MLP neurons of a small language model. Each row is named by its layer, matrix (up: input weights) and neuron, and shows model dimensions 160-287. Each number is 50 + 10 x the weight over its row's rms, rounded and kept within 0 to 99.
After each neuron's rows, "fires after" lists the tokens most often just before its 100 highest values on Wikipedia text that the model never trained on. A number after a token or word is its count.

L8.up1099:45 57 38 44 58 34 44 46 46 39 54 61 53 49 58 61 55 52 53 43 37 26 45 65 41 57 51 52 57 55 69 62 44 52 28 54 32 62 25 65 40 63 43 56 55 56 51 56 69 40 60 46 57 42 53 55 53 59 42 46 62 41 48 51 66 25 41 29 51 45 44 45 61 51 52 59 52 49 39 57 43 62 59 46 53 46 39 57 47 51 58 36 47 49 44 60 56 39 71 39 68 60 32 54 60 30 53 27 68 54 63 54 55 40 59 49 40 28 48 59 52 36 44 34 59 45 47 36
fires after: "\n\n" 88, ", " 8

L12.up945:44 52 61 38 41 54 49 37 50 56 45 48 44 53 69 44 55 67 36 58 60 42 60 51 45 48 71 61 53 61 34 39 54 54 68 38 57 46 52 73 36 58 47 56 41 46 44 43 57 56 58 50 47 64 50 42 33 58 45 36 52 33 44 37 70 52 39 38 49 61 47 67 72 41 32 41 30 56 55 52 42 57 57 49 49 50 55 67 48 53 57 60 51 42 48 50 41 51 62 61 52 49 35 64 54 44 40 51 52 49 53 68 42 45 36 48 58 41 68 23 39 42 57 62 47 44 60 51
fires after: "V" 19, "mar" 8, "v" 8, "qu" 7, "L" 6, "al" 5

L8.up139:44 70 41 52 56 30 48 60 51 45 49 43 43 61 42 76 50 47 64 49 41 63 55 53 48 63 55 53 57 42 57 54 40 51 54 51 41 39 40 64 46 63 60 49 51 53 57 80 56 54 43 54 48 48 69 46 50 66 67 48 50 44 63 41 45 54 58 36 54 28 35 46 57 51 46 47 22 60 51 35 52 60 39 43 44 46 48 63 57 59 66 49 54 54 59 60 36 50 51 48 48 60 34 59 64 47 63 42 73 57 63 48 52 43 69 35 36 46 34 44 32 53 47 57 59 54 42 56
fires after: ", " 37, "that " 10, "\n" 10, ". " 9, "by " 4

L8.up1067:63 59 67 44 54 48 45 50 47 54 55 64 50 52 51 46 47 43 52 52 38 32 63 73 37 55 44 45 45 51 63 46 46 55 51 50 43 60 47 76 48 74 21 43 37 52 55 66 45 49 53 33 35 53 56 59 45 62 66 44 63 50 52 46 55 45 64 50 42 45 48 51 64 39 45 60 55 57 46 43 55 70 53 20 74 47 54 47 51 60 52 42 58 44 69 57 54 42 57 28 45 47 40 45 54 32 50 32 57 54 43 53 69 44 51 41 46 47 40 71 45 34 63 48 36 42 52 45
fires after: ", " 48, "(" 4, "\"" 4

L13.up1460:49 42 50 52 36 55 67 52 52 46 62 25 51 48 54 62 59 52 41 61 39 52 56 49 37 57 52 51 39 54 48 57 57 44 53 44 60 58 49 73 53 39 17 66 66 36 47 44 47 57 43 47 53 42 42 34 47 59 47 46 52 52 48 52 56 34 35 47 51 56 33 56 48 46 57 61 58 54 35 29 66 52 42 48 43 41 38 54 42 54 57 56 31 50 50 48 46 44 33 48 41 63 57 58 74 50 58 53 46 39 41 49 53 60 26 47 37 58 46 29 33 35 48 57 48 56 59 70
fires after: "," 28, "\n" 11, "–" 9, "plac" 4

L13.up1061:47 51 46 60 57 35 57 63 42 48 66 44 43 59 56 43 66 51 44 45 40 37 48 39 41 52 53 54 51 44 51 41 59 70 52 64 60 62 52 60 47 58 40 53 51 35 39 62 58 49 42 47 29 46 53 54 36 57 56 43 42 29 62 35 58 25 56 59 66 58 53 46 62 53 62 73 40 34 39 55 43 70 38 41 43 53 46 60 49 54 40 50 48 65 43 65 37 61 59 55 48 48 48 52 42 35 49 64 48 53 34 50 55 67 54 52 62 57 43 40 53 62 52 71 41 36 52 49
fires after: "H" 21, "h" 11, "th" 9, "." 9, "K" 4

L13.up1516:65 43 56 37 39 50 60 44 54 56 57 52 56 57 75 52 36 47 35 49 53 43 43 52 60 58 61 43 47 63 73 50 54 43 61 68 48 42 58 46 24 63 48 50 45 53 50 78 52 52 59 52 33 76 63 66 49 54 65 60 38 40 62 55 61 48 45 45 50 42 53 40 47 58 55 46 45 44 42 30 55 49 43 36 48 50 56 42 53 62 65 58 57 28 58 57 47 46 72 54 45 57 39 43 43 47 48 37 42 47 68 57 47 42 32 48 50 50 67 53 59 37 48 42 41 43 47 43
fires after: "| " 35, "t" 11, "l" 7, "S" 7, "f" 6, "(" 5

L8.up764:26 59 54 39 30 57 44 36 42 65 44 53 54 70 54 51 32 46 46 43 55 42 39 49 39 50 52 47 48 47 53 35 59 55 59 71 59 60 51 57 53 39 64 64 30 64 60 59 39 37 47 44 38 57 50 49 42 57 47 52 44 52 32 40 59 34 61 67 51 56 50 45 79 37 35 67 48 33 42 63 53 55 57 42 54 53 41 56 39 35 48 52 56 42 62 69 43 41 59 40 58 56 41 52 47 48 68 46 39 70 47 47 60 53 38 45 62 56 46 56 67 53 67 50 35 56 61 50
fires after: "C" 15, "M" 11, "B" 10, "L" 8, "P" 7

L14.up1229:41 57 56 53 53 52 56 39 49 47 42 42 56 44 63 74 35 73 30 42 53 48 57 54 48 56 44 39 33 63 42 49 45 60 53 40 48 59 16 64 52 61 44 45 51 54 39 52 57 68 59 67 30 31 70 42 27 44 50 65 48 54 52 40 41 65 60 44 44 55 56 48 47 40 45 67 39 50 49 52 55 43 37 54 50 57 48 52 54 59 48 41 39 66 46 50 53 52 47 60 54 49 47 76 44 63 44 61 47 57 39 42 56 74 52 34 39 53 52 35 44 61 59 59 50 56 58 58
fires after: "; " 21, "." 13, "–" 12, "P" 4

L14.up1454:45 50 63 42 46 59 37 63 55 45 52 43 58 67 53 49 58 43 34 44 27 52 45 43 57 49 47 51 45 27 64 55 34 54 58 53 41 51 46 59 49 43 38 49 51 39 54 80 48 63 52 47 32 57 52 44 53 49 68 50 42 29 44 48 44 49 50 44 52 60 26 47 67 48 70 61 43 43 52 43 55 66 50 39 39 46 44 61 57 43 52 49 71 25 51 56 54 59 45 51 53 55 45 54 52 43 51 21 50 51 43 62 38 48 39 35 56 70 36 47 59 47 50 63 50 53 56 45
fires after: "H" 15, "h" 13, "on " 11, "On " 7, "d" 5, "w" 4

L8.up767:55 36 48 46 52 50 54 41 39 45 58 37 52 59 52 63 56 40 44 58 41 43 57 45 54 53 45 65 49 56 66 38 57 54 34 52 45 49 43 51 65 33 29 53 51 64 46 47 55 59 43 44 55 53 51 42 40 47 54 51 64 42 52 44 65 37 49 46 71 42 57 32 62 49 50 49 44 38 44 43 44 59 49 43 59 46 58 61 49 36 48 43 50 46 45 50 48 45 56 55 40 44 37 42 37 50 36 50 57 54 61 42 50 34 28 59 61 51 48 57 60 33 69 53 64 51 63 54
fires after: "K" 17, "h" 14, "a" 11, "H" 5, "y" 4, "i" 4

L12.up1343:43 62 65 38 35 43 51 59 57 60 48 51 59 62 59 65 48 37 61 52 28 45 49 62 48 40 51 54 44 49 73 33 40 46 56 68 57 43 46 57 39 51 41 55 50 49 64 54 48 53 46 39 56 53 59 50 51 59 53 47 49 43 75 48 63 52 50 37 50 57 49 49 53 40 55 46 57 52 38 41 30 52 57 63 50 27 34 55 59 45 70 58 69 52 41 49 38 54 52 49 41 69 45 33 50 47 60 34 48 43 39 50 53 26 36 40 42 52 65 62 58 40 56 50 47 40 48 45
fires after: "d" 18, "D" 18, "S" 10, "(" 4, "C" 4

L8.up1026:44 40 63 46 60 44 33 56 40 53 60 53 62 53 63 46 30 39 52 42 58 45 63 55 47 53 53 34 58 59 55 63 47 41 38 42 35 54 45 67 42 68 30 39 57 30 39 50 40 58 65 44 54 55 72 70 43 73 43 51 55 40 56 41 56 50 36 51 53 76 32 50 56 49 57 63 46 43 44 41 42 78 50 51 55 30 54 46 49 49 65 52 44 49 56 47 54 55 69 49 36 53 31 43 54 42 40 34 35 56 51 64 48 64 54 41 45 56 48 42 53 49 56 47 33 33 48 61
fires after: "\n" 50, "- " 34, ". " 5

L12.up1416:58 40 49 56 36 40 54 41 54 52 55 49 50 57 38 54 54 54 40 53 54 43 40 46 47 54 43 43 50 54 56 42 31 39 42 58 47 45 50 42 51 47 48 45 51 67 57 52 45 46 52 29 41 67 64 46 57 39 50 55 46 44 44 42 53 43 53 57 65 61 40 24 47 48 62 44 26 31 28 56 63 55 46 40 63 41 46 56 60 38 67 42 42 33 45 56 45 55 40 61 46 49 38 67 52 45 59 40 48 50 56 34 58 57 51 49 50 65 38 53 57 54 67 62 33 39 57 51
fires after: "G" 30, "g" 14, "K" 4, "ph" 4, "p" 4, "h" 4

L8.up1332:51 37 17 46 58 51 36 61 44 60 54 58 61 58 44 53 62 66 52 54 39 42 55 54 41 34 53 59 75 50 58 53 41 53 43 49 58 59 51 45 27 64 41 58 47 53 47 39 55 38 67 52 47 54 45 50 49 59 43 40 81 47 48 50 43 57 43 20 51 48 51 38 43 51 64 49 44 31 47 69 58 56 47 49 58 50 40 35 59 59 57 47 34 34 33 61 50 56 57 42 49 45 34 61 53 45 58 35 63 53 45 73 52 37 43 58 57 53 54 54 67 38 40 42 59 35 48 47
fires after: ", " 43, "\n\n" 6, "As " 5

L12.up362:51 45 64 44 59 41 52 40 66 42 38 48 58 58 39 57 51 75 56 41 51 55 51 49 50 64 61 46 62 56 54 65 50 52 44 53 73 57 31 44 51 51 64 29 47 41 56 49 45 42 58 50 31 57 54 48 31 48 42 54 45 40 55 59 51 47 58 47 38 38 54 50 48 50 50 50 53 38 40 54 55 61 46 36 43 48 35 50 54 66 69 67 57 23 41 45 45 51 55 54 43 83 26 45 41 46 62 54 56 53 49 53 61 58 56 55 60 53 42 59 49 48 46 50 45 50 40 48
fires after: "| " 22, "- " 13, "W" 11, "F" 7, "(" 4

L8.up1491:64 52 53 48 50 63 52 51 56 58 51 50 46 56 57 57 43 53 58 65 53 55 58 52 36 42 50 54 39 45 69 53 40 53 38 59 53 49 52 61 40 36 42 64 58 70 49 71 57 30 43 49 52 60 57 49 59 52 41 43 54 35 38 45 49 43 44 55 44 43 36 46 61 30 53 46 63 51 51 48 63 50 57 51 50 37 48 52 41 47 78 54 69 45 42 52 38 52 68 27 56 48 22 59 64 68 59 44 28 53 57 50 64 45 46 41 45 42 49 66 49 59 41 55 43 49 47 60
fires after: "P" 20, "C" 12, "p" 8, "M" 8, "F" 7, "Sc" 6

L12.up1515:57 58 52 38 50 33 43 44 56 61 64 56 49 62 44 66 52 43 60 69 49 28 62 44 57 53 58 41 53 58 35 37 44 42 57 63 46 57 43 50 40 46 52 49 58 40 48 54 34 32 63 52 61 58 57 44 62 45 30 55 49 53 50 41 42 41 55 64 42 35 55 53 64 63 31 51 60 34 36 42 53 65 38 35 55 44 55 64 57 38 56 53 49 64 62 58 42 49 55 34 51 49 39 64 56 55 67 55 31 58 60 64 52 40 41 33 64 63 56 52 34 36 40 34 43 58 51 62
fires after: "." 27, "A" 12, "pro" 7, "C" 6, "tran" 4

L8.up680:54 43 65 47 60 35 41 64 47 47 48 49 49 44 39 38 57 49 56 47 44 38 47 67 42 50 42 69 40 40 39 59 42 62 44 51 50 61 47 67 45 71 47 52 47 62 64 48 64 43 38 42 43 50 68 52 61 69 46 29 59 67 44 39 65 51 54 30 37 37 51 47 59 57 48 47 48 61 64 38 49 53 73 52 55 42 52 56 62 52 55 48 64 69 73 43 52 58 73 41 51 41 33 48 68 36 59 48 43 57 47 34 42 69 55 45 38 57 69 38 46 51 62 57 48 38 44 58
fires after: ", " 51, "\"" 10, ":" 4, ") " 4, "===" 4

L8.up1185:51 35 54 46 54 38 50 40 44 51 67 58 55 54 42 66 50 37 55 53 63 39 61 67 56 58 41 41 58 46 73 53 41 44 52 64 36 59 30 70 35 56 26 47 59 49 66 48 39 55 43 48 50 53 55 72 62 60 56 53 51 53 30 33 50 50 39 56 46 69 56 53 62 56 46 45 43 55 37 45 65 55 41 43 62 53 60 42 39 41 50 45 54 52 53 50 39 49 49 44 42 55 38 43 54 41 71 29 33 46 62 55 61 47 43 54 60 51 56 39 49 45 54 61 51 37 33 41
fires after: "known " 15, "the " 12, "\"" 12, "a " 8, "is " 7, "The " 7

L14.up1475:42 49 69 26 40 44 27 52 58 48 68 51 47 62 43 56 50 40 47 62 63 54 40 51 37 61 67 55 52 60 57 52 82 57 51 44 66 45 40 54 51 63 56 32 54 39 48 54 40 39 45 64 33 52 66 53 42 34 53 59 59 35 43 55 47 25 47 40 44 41 56 62 55 52 43 48 39 38 53 48 54 64 33 38 38 56 47 65 45 41 32 47 38 40 53 52 47 61 58 44 51 36 39 49 39 52 48 52 47 55 51 33 54 37 39 67 41 57 58 44 62 26 41 56 49 57 54 51
fires after: "| " 30, "–" 12, "\n" 11, ", " 10, "- " 9, "January " 4

L13.up259:48 59 55 40 39 37 52 51 39 57 68 56 52 59 61 50 36 43 47 50 55 45 44 54 46 55 47 62 50 63 59 64 59 55 58 66 52 42 45 65 48 42 45 47 36 42 55 59 41 36 54 56 43 56 52 71 44 36 52 50 39 38 35 48 46 56 55 43 51 51 42 54 56 49 37 64 38 34 46 55 60 61 63 48 67 55 36 62 61 40 40 46 57 64 53 46 43 56 41 51 51 51 21 52 65 52 43 57 33 53 43 31 49 69 57 59 38 68 47 41 59 36 56 61 49 33 32 53
fires after: "w" 24, "f" 13, "W" 9, "s" 7, "n" 6, "str" 4

L14.up1081:53 61 51 53 34 34 42 51 48 66 51 64 61 44 48 53 43 50 40 46 60 48 40 42 61 54 55 48 36 51 55 61 59 41 64 58 60 53 50 52 32 58 24 49 58 49 41 33 57 68 58 41 57 67 60 52 32 48 47 57 39 45 55 44 43 49 52 26 53 49 41 40 71 45 65 56 47 48 39 33 43 69 53 47 47 38 53 57 43 52 41 42 55 45 48 33 52 46 46 60 53 52 44 49 46 40 61 39 65 47 49 49 64 54 52 41 63 59 49 61 40 51 57 56 50 40 61 58
fires after: "| " 19, ", " 13, ". " 11, "(" 9, "\n" 8, "." 7

L8.up1453:53 59 44 57 62 54 36 43 60 49 52 53 36 58 54 55 48 43 48 47 49 37 51 62 46 66 50 71 45 57 40 40 56 69 46 65 40 45 46 58 37 57 47 42 44 48 58 71 36 40 48 51 45 60 72 53 50 50 45 61 53 40 40 67 50 27 63 53 45 41 40 59 49 70 55 43 49 66 58 50 54 39 48 47 51 42 71 49 50 53 65 48 60 56 56 46 49 65 69 39 67 45 35 56 58 37 57 55 63 42 39 66 50 54 44 33 40 46 45 54 54 55 56 57 53 31 37 38
fires after: "|" 65, ", " 9, "that " 4, ". " 4

L12.up613:43 55 48 45 30 45 29 41 35 56 51 64 48 62 59 65 53 42 56 55 37 43 50 50 45 61 50 41 51 73 57 50 42 49 65 67 53 69 58 54 51 72 49 47 41 61 62 33 41 62 54 33 57 60 64 45 49 59 60 44 44 48 41 63 61 27 66 54 48 37 48 39 55 62 55 64 61 39 29 47 30 77 55 48 65 25 36 62 45 60 69 55 60 58 41 49 42 55 44 52 31 45 42 60 36 56 53 58 38 59 51 43 37 36 58 62 65 68 62 52 37 28 50 56 37 42 39 42
fires after: "." 26, "P" 12, "C" 11, ":" 6, "O" 6, "p" 5

L8.up245:40 49 58 57 61 60 51 66 49 61 62 56 47 58 36 66 42 38 48 41 47 49 66 46 43 49 75 29 59 43 57 60 41 51 60 47 43 46 48 45 47 38 50 27 51 51 54 49 34 66 59 50 34 52 66 50 41 34 45 49 42 30 36 59 63 44 33 59 44 47 19 48 57 46 40 50 61 41 38 52 47 53 41 41 45 47 48 41 39 47 52 52 46 38 60 47 40 59 71 36 49 45 47 63 49 54 47 55 66 53 43 38 46 62 29 44 46 41 40 35 48 40 50 71 48 61 53 56
fires after: "the " 20, "==" 13, "and " 8, "== " 7, "of " 4, "his " 4

L13.up595:44 45 29 27 34 51 49 50 62 72 57 53 54 50 56 73 34 41 38 48 59 40 53 50 44 71 74 50 52 54 63 55 66 50 54 37 56 42 34 52 47 73 54 46 37 35 46 44 42 39 47 56 49 45 59 49 43 56 36 29 61 48 60 47 68 43 57 52 50 65 45 55 55 32 39 58 69 47 50 54 68 61 48 46 45 41 61 54 33 46 65 58 57 42 61 57 42 50 60 52 27 61 50 55 41 58 56 24 44 61 52 51 45 40 63 48 47 50 52 56 40 42 39 44 66 62 54 42
fires after: "| " 37, "- " 16, "\n" 8, "E " 7, "=== " 4

L14.up788:51 73 50 44 40 57 26 39 36 50 50 56 44 71 54 44 56 34 41 54 38 46 45 47 33 67 54 58 46 48 54 56 46 42 65 43 29 49 44 65 49 51 33 42 46 32 49 58 52 56 56 48 42 59 56 34 63 55 49 47 47 39 48 45 52 46 57 51 63 44 58 60 53 34 54 69 33 30 38 58 62 49 43 52 54 45 68 50 48 54 50 51 37 50 57 63 43 66 42 50 49 56 40 57 53 72 37 34 58 48 51 62 46 43 59 64 54 44 69 55 52 44 66 69 54 42 45 72
fires after: "H" 15, "Be" 13, "h" 7, "Y" 5, "me" 5, "K" 5

L12.up486:39 61 54 55 31 53 43 47 57 47 58 51 36 70 68 49 54 59 62 76 40 33 56 46 57 62 63 44 49 41 60 39 39 44 50 61 59 48 60 61 45 59 36 41 40 49 66 39 49 56 45 51 63 60 66 39 40 42 41 45 44 46 31 53 71 27 61 53 48 44 38 43 59 39 36 53 43 29 52 60 59 37 49 38 64 52 38 57 55 41 59 42 56 61 40 44 31 65 44 40 43 55 32 49 55 44 43 51 34 53 45 25 60 57 50 59 48 58 54 63 56 42 58 54 46 49 41 56
fires after: "G" 20, "P" 8, "g" 7, "R" 7, "Cr" 6, "Sc" 6

L8.up997:38 48 45 24 54 39 37 54 48 57 56 45 53 50 41 36 51 49 38 47 54 43 48 43 44 50 57 35 34 47 49 52 50 49 42 57 45 65 40 64 33 54 47 59 48 37 71 56 40 46 68 40 51 62 75 37 47 47 46 65 60 53 58 52 46 53 38 29 42 79 49 57 70 31 54 55 41 47 31 44 53 58 55 46 59 46 68 59 45 55 52 59 59 38 66 36 43 46 48 52 49 44 32 63 60 34 57 39 37 48 60 50 57 49 64 55 40 61 53 62 56 38 39 60 53 46 61 72
fires after: "\n" 36, ", " 16, "; " 5

L8.up1077:40 63 50 51 48 67 54 42 52 33 53 52 52 52 47 56 54 56 44 65 41 55 48 51 64 63 48 34 48 44 56 50 49 41 50 42 65 62 47 60 52 57 46 59 51 27 45 47 55 61 58 60 50 38 41 50 41 60 76 63 38 45 54 30 45 58 48 46 45 54 57 43 46 57 47 56 61 60 52 36 47 44 59 49 32 62 70 45 46 71 71 39 50 49 42 46 44 49 40 70 62 53 56 34 51 47 56 47 50 40 59 36 63 38 52 50 54 55 32 21 33 43 51 45 61 56 43 46
fires after: "," 39, "–" 13, ":" 5

L14.up977:49 52 45 52 28 63 39 47 45 59 44 32 68 69 35 59 38 64 43 65 43 56 63 58 45 43 55 53 58 39 57 61 41 54 33 51 55 56 34 49 41 54 41 32 44 55 61 41 60 56 45 37 48 56 57 25 53 52 57 58 58 44 54 37 49 48 51 43 48 57 56 51 51 44 57 47 50 60 31 31 60 54 67 45 40 28 67 34 40 47 35 43 35 37 49 61 54 62 63 47 50 42 40 52 47 78 77 55 61 44 68 48 59 62 28 25 53 33 50 36 52 36 54 66 56 47 36 77
fires after: "b" 16, "st" 16, "B" 12, "St" 6, "studi" 5

L13.up397:53 59 53 45 22 53 42 49 51 65 55 52 68 54 46 50 50 64 50 49 45 46 38 61 50 46 53 40 53 53 69 59 55 30 47 54 62 52 50 63 43 49 22 47 48 40 49 52 59 40 52 30 34 61 46 37 44 68 55 39 41 50 39 47 52 56 44 47 65 51 36 58 55 34 54 57 53 49 46 51 50 55 49 39 61 43 54 55 34 63 62 58 45 39 43 45 31 56 46 72 44 65 18 59 49 41 48 50 42 46 55 47 36 43 40 51 49 58 45 48 63 49 59 71 37 38 48 56
fires after: "| " 39, ":" 11, "; " 9, "– " 7, "\n" 6, "at " 5

L8.up692:47 56 62 35 44 58 49 55 68 63 58 38 44 61 55 71 33 43 51 55 61 41 36 42 43 50 62 55 63 50 59 41 63 50 61 71 69 38 53 49 37 50 54 55 60 73 53 58 35 28 46 40 40 49 56 47 51 49 59 60 56 52 46 33 64 36 56 70 48 41 49 60 64 39 37 73 53 54 47 56 58 59 37 51 58 52 38 65 53 57 59 49 63 30 71 72 31 55 54 52 64 40 47 51 42 36 60 39 48 53 54 67 48 38 62 30 50 53 74 65 60 56 59 44 25 37 62 56
fires after: "B" 29, "H" 16, "P" 13, "T" 7, "L" 6, "C" 6

L8.up1147:37 54 55 42 64 41 41 40 50 45 58 54 57 54 72 45 55 46 51 52 49 40 48 56 41 60 60 38 52 44 77 61 68 55 43 59 63 42 52 59 37 59 40 44 52 36 37 35 50 49 78 47 48 57 78 40 54 55 46 41 45 30 45 49 50 43 49 42 54 47 55 57 62 41 47 52 45 46 36 53 52 64 47 54 36 42 58 38 34 54 58 51 53 33 49 42 49 36 65 48 45 62 38 50 59 55 53 41 44 41 52 65 67 39 63 53 58 35 47 52 49 28 43 56 66 60 55 49
fires after: "- " 70, "\n\n" 9, "| " 7

L12.up821:49 54 38 54 33 45 53 64 39 48 68 51 63 58 39 56 42 52 41 35 54 51 51 50 48 50 61 49 43 38 56 37 45 40 51 27 59 53 31 54 47 55 50 47 49 48 66 48 45 54 49 57 63 60 63 40 43 48 64 54 50 42 41 45 65 43 43 50 67 69 39 61 51 31 55 70 46 52 34 46 52 51 47 47 40 37 62 59 50 40 50 59 56 45 70 36 56 43 73 47 50 55 43 42 67 45 54 47 65 44 58 45 50 49 53 30 78 45 58 29 40 44 60 67 46 29 50 41
fires after: "St" 26, "st" 11, "- " 5, "b" 4, "D" 4, "Gl" 4

L8.up33:49 60 45 46 56 56 48 58 43 49 42 48 65 55 51 59 31 46 36 43 39 52 57 48 39 40 58 48 40 53 40 59 54 47 50 70 47 47 56 60 29 60 65 43 45 65 36 77 59 37 45 56 43 51 44 45 28 72 35 45 44 42 66 42 64 34 62 40 39 66 44 52 68 43 41 56 48 55 59 36 58 54 55 55 61 57 52 48 60 38 56 40 67 58 58 72 33 49 62 47 54 48 41 55 59 38 69 45 50 67 54 52 41 36 56 47 51 44 56 62 65 50 53 62 22 55 53 48
fires after: "S" 15, "R" 14, "M" 12, "F" 6, "B" 6, "L" 6

L12.up654:41 40 53 44 56 54 55 44 45 65 62 34 47 54 60 54 58 50 37 41 73 49 53 55 46 59 40 65 41 60 37 54 61 59 50 30 35 57 50 65 41 40 49 55 40 40 48 73 51 43 67 44 44 63 54 71 44 51 38 68 59 53 53 62 50 64 44 44 49 36 36 50 70 47 59 54 30 46 58 34 53 48 49 38 37 52 55 60 48 59 56 53 36 53 59 57 43 45 58 39 51 49 43 48 56 43 46 47 43 54 51 59 50 53 44 41 54 60 48 62 45 50 60 34 66 48 46 60
fires after: "Mar" 32, "V" 14, "Ch" 6, "Gu" 5, "ev" 4

L8.up1310:65 43 44 52 38 55 39 65 62 47 58 55 53 56 51 63 51 48 47 59 45 41 57 47 53 61 54 61 74 58 56 50 46 39 48 39 56 42 43 53 41 53 28 50 57 38 58 37 50 64 63 60 41 54 63 58 52 58 56 55 35 34 47 43 48 53 29 35 54 32 33 41 47 45 64 59 59 45 46 56 48 50 51 57 55 38 61 34 50 60 66 65 46 41 41 51 47 66 56 51 30 54 54 49 51 60 50 54 36 53 45 30 34 55 57 43 35 47 53 27 52 49 60 55 56 52 60 58
fires after: "," 30, "–" 24, "- " 7, "7" 5

L13.up504:69 58 45 53 48 52 38 50 34 55 69 43 52 58 62 56 39 61 44 52 32 49 57 43 47 44 68 50 47 38 52 54 56 51 58 47 50 49 58 62 41 63 44 48 41 57 46 57 62 52 45 27 52 75 56 50 33 62 65 37 42 51 38 51 58 31 49 43 56 39 34 47 60 41 59 61 43 55 49 24 36 50 50 50 62 45 53 59 48 46 54 51 48 44 76 60 42 65 61 45 50 55 29 57 52 45 56 50 47 59 45 56 68 47 50 64 54 61 46 43 52 49 42 69 54 38 38 58
fires after: "| " 24, "\"" 9, "- " 7, ", " 6, "and " 6, "by " 5

L8.up789:60 53 32 36 62 49 34 58 58 38 61 44 60 47 46 60 55 49 39 39 46 42 51 46 37 61 60 56 63 53 52 56 38 38 32 51 41 63 51 67 47 60 54 58 44 61 55 42 53 53 61 43 61 72 55 42 39 61 57 40 60 47 54 46 46 39 38 45 52 39 40 45 50 32 65 54 33 40 42 46 48 57 48 55 49 40 49 42 55 46 61 45 51 44 40 40 40 51 45 54 32 43 32 61 66 44 64 41 49 53 63 53 53 63 49 60 29 44 52 42 60 41 46 49 52 28 41 75
fires after: "\n\n" 56, "\n" 33

L12.up853:40 48 42 36 29 50 51 57 60 62 50 32 51 57 42 67 55 56 44 45 57 28 44 46 31 53 58 54 46 58 54 44 60 52 57 61 60 67 52 55 45 48 55 48 39 53 49 57 44 40 40 57 36 58 56 56 53 49 39 46 67 42 41 47 70 48 43 15 44 49 49 58 55 50 45 49 37 51 55 58 55 33 65 52 40 47 72 46 48 49 59 52 37 50 39 61 52 74 53 51 51 40 39 68 49 44 42 44 38 57 56 64 38 35 49 52 53 54 31 45 32 46 55 48 58 46 63 42
fires after: "l" 20, "L" 13, "Par" 8, "al" 6, "el" 6, "Al" 6

L14.up1304:45 53 46 44 35 57 42 64 50 36 62 58 45 66 51 50 40 44 54 51 51 52 60 49 47 55 67 50 48 43 59 33 48 70 56 44 69 54 44 59 42 38 40 49 50 59 53 50 41 40 53 60 41 65 54 48 37 68 40 56 54 42 45 54 68 32 43 65 47 49 33 54 51 48 55 50 50 35 34 35 52 63 54 47 58 41 50 68 47 52 52 47 37 33 69 47 37 53 59 36 53 53 41 54 28 51 65 43 51 34 30 45 54 38 51 44 64 53 47 60 49 25 50 50 33 41 38 62
fires after: "W" 21, "F" 17, "f" 14, "E" 10, "P" 9, "S" 8

L12.up66:45 51 42 45 46 57 55 42 57 57 52 48 63 63 54 75 58 43 45 61 51 41 43 55 55 54 65 42 52 42 56 51 50 43 60 52 44 51 39 53 44 63 34 53 50 45 40 61 50 46 49 46 56 69 46 61 35 68 34 46 66 54 43 61 72 59 60 59 57 49 28 42 58 47 60 40 63 44 34 49 57 61 55 48 34 50 42 37 71 36 39 50 53 55 74 51 51 50 74 52 41 43 26 38 75 34 44 58 36 65 41 82 47 46 52 51 47 55 63 33 56 49 70 48 72 38 46 54
fires after: ", " 16, "\n" 14, "place " 10, "Cro" 6, ": " 5, "'" 4

L12.up240:57 60 54 50 46 72 47 36 35 51 62 42 57 56 51 55 51 50 47 60 39 34 45 53 42 45 55 45 29 56 54 54 51 49 45 72 40 37 44 52 55 46 54 37 53 56 63 68 60 39 37 39 54 58 63 40 45 49 39 52 42 37 40 36 67 42 52 59 53 55 38 41 44 42 52 55 68 39 52 52 60 67 50 45 65 57 31 65 54 45 48 56 53 45 50 63 39 72 43 53 45 47 31 46 47 65 54 54 54 48 46 42 44 55 40 54 58 49 50 66 64 55 61 59 41 52 60 52
fires after: "B" 16, "A" 11, "G" 10, "R" 8, "g" 6, "b" 6

L12.up352:58 43 54 59 51 35 47 46 32 49 63 64 54 64 47 60 46 44 49 66 37 48 63 53 62 64 48 42 65 39 42 43 35 43 44 38 39 61 34 48 69 50 46 39 50 32 56 59 48 58 48 55 52 57 65 56 51 50 57 48 48 42 55 56 60 25 50 52 53 59 37 40 43 41 43 65 38 35 30 41 53 64 47 29 62 49 32 70 54 46 56 61 50 40 50 49 38 50 54 53 41 43 49 43 51 54 46 51 53 57 33 28 61 51 38 64 56 52 42 57 66 47 70 51 48 34 48 43
fires after: "\n" 14, "p" 12, "istry " 10, "P" 7, "G" 7, "% " 6

L12.up1467:36 58 57 47 55 63 35 55 45 57 56 57 42 61 54 57 38 45 58 52 41 44 62 44 42 62 73 34 50 55 53 48 36 46 50 48 54 47 50 46 60 67 53 44 48 69 52 54 58 63 65 64 43 64 48 34 51 43 52 52 65 45 40 43 63 39 53 46 51 42 24 46 42 34 63 53 54 39 33 48 46 74 57 41 64 65 60 44 42 43 68 47 53 58 50 56 41 49 74 42 42 56 40 39 47 43 32 54 50 50 35 57 61 54 30 70 52 48 47 59 53 31 43 62 30 43 53 47
fires after: "." 15, "A" 12, "P" 7, "G" 7, "with " 6, "E" 5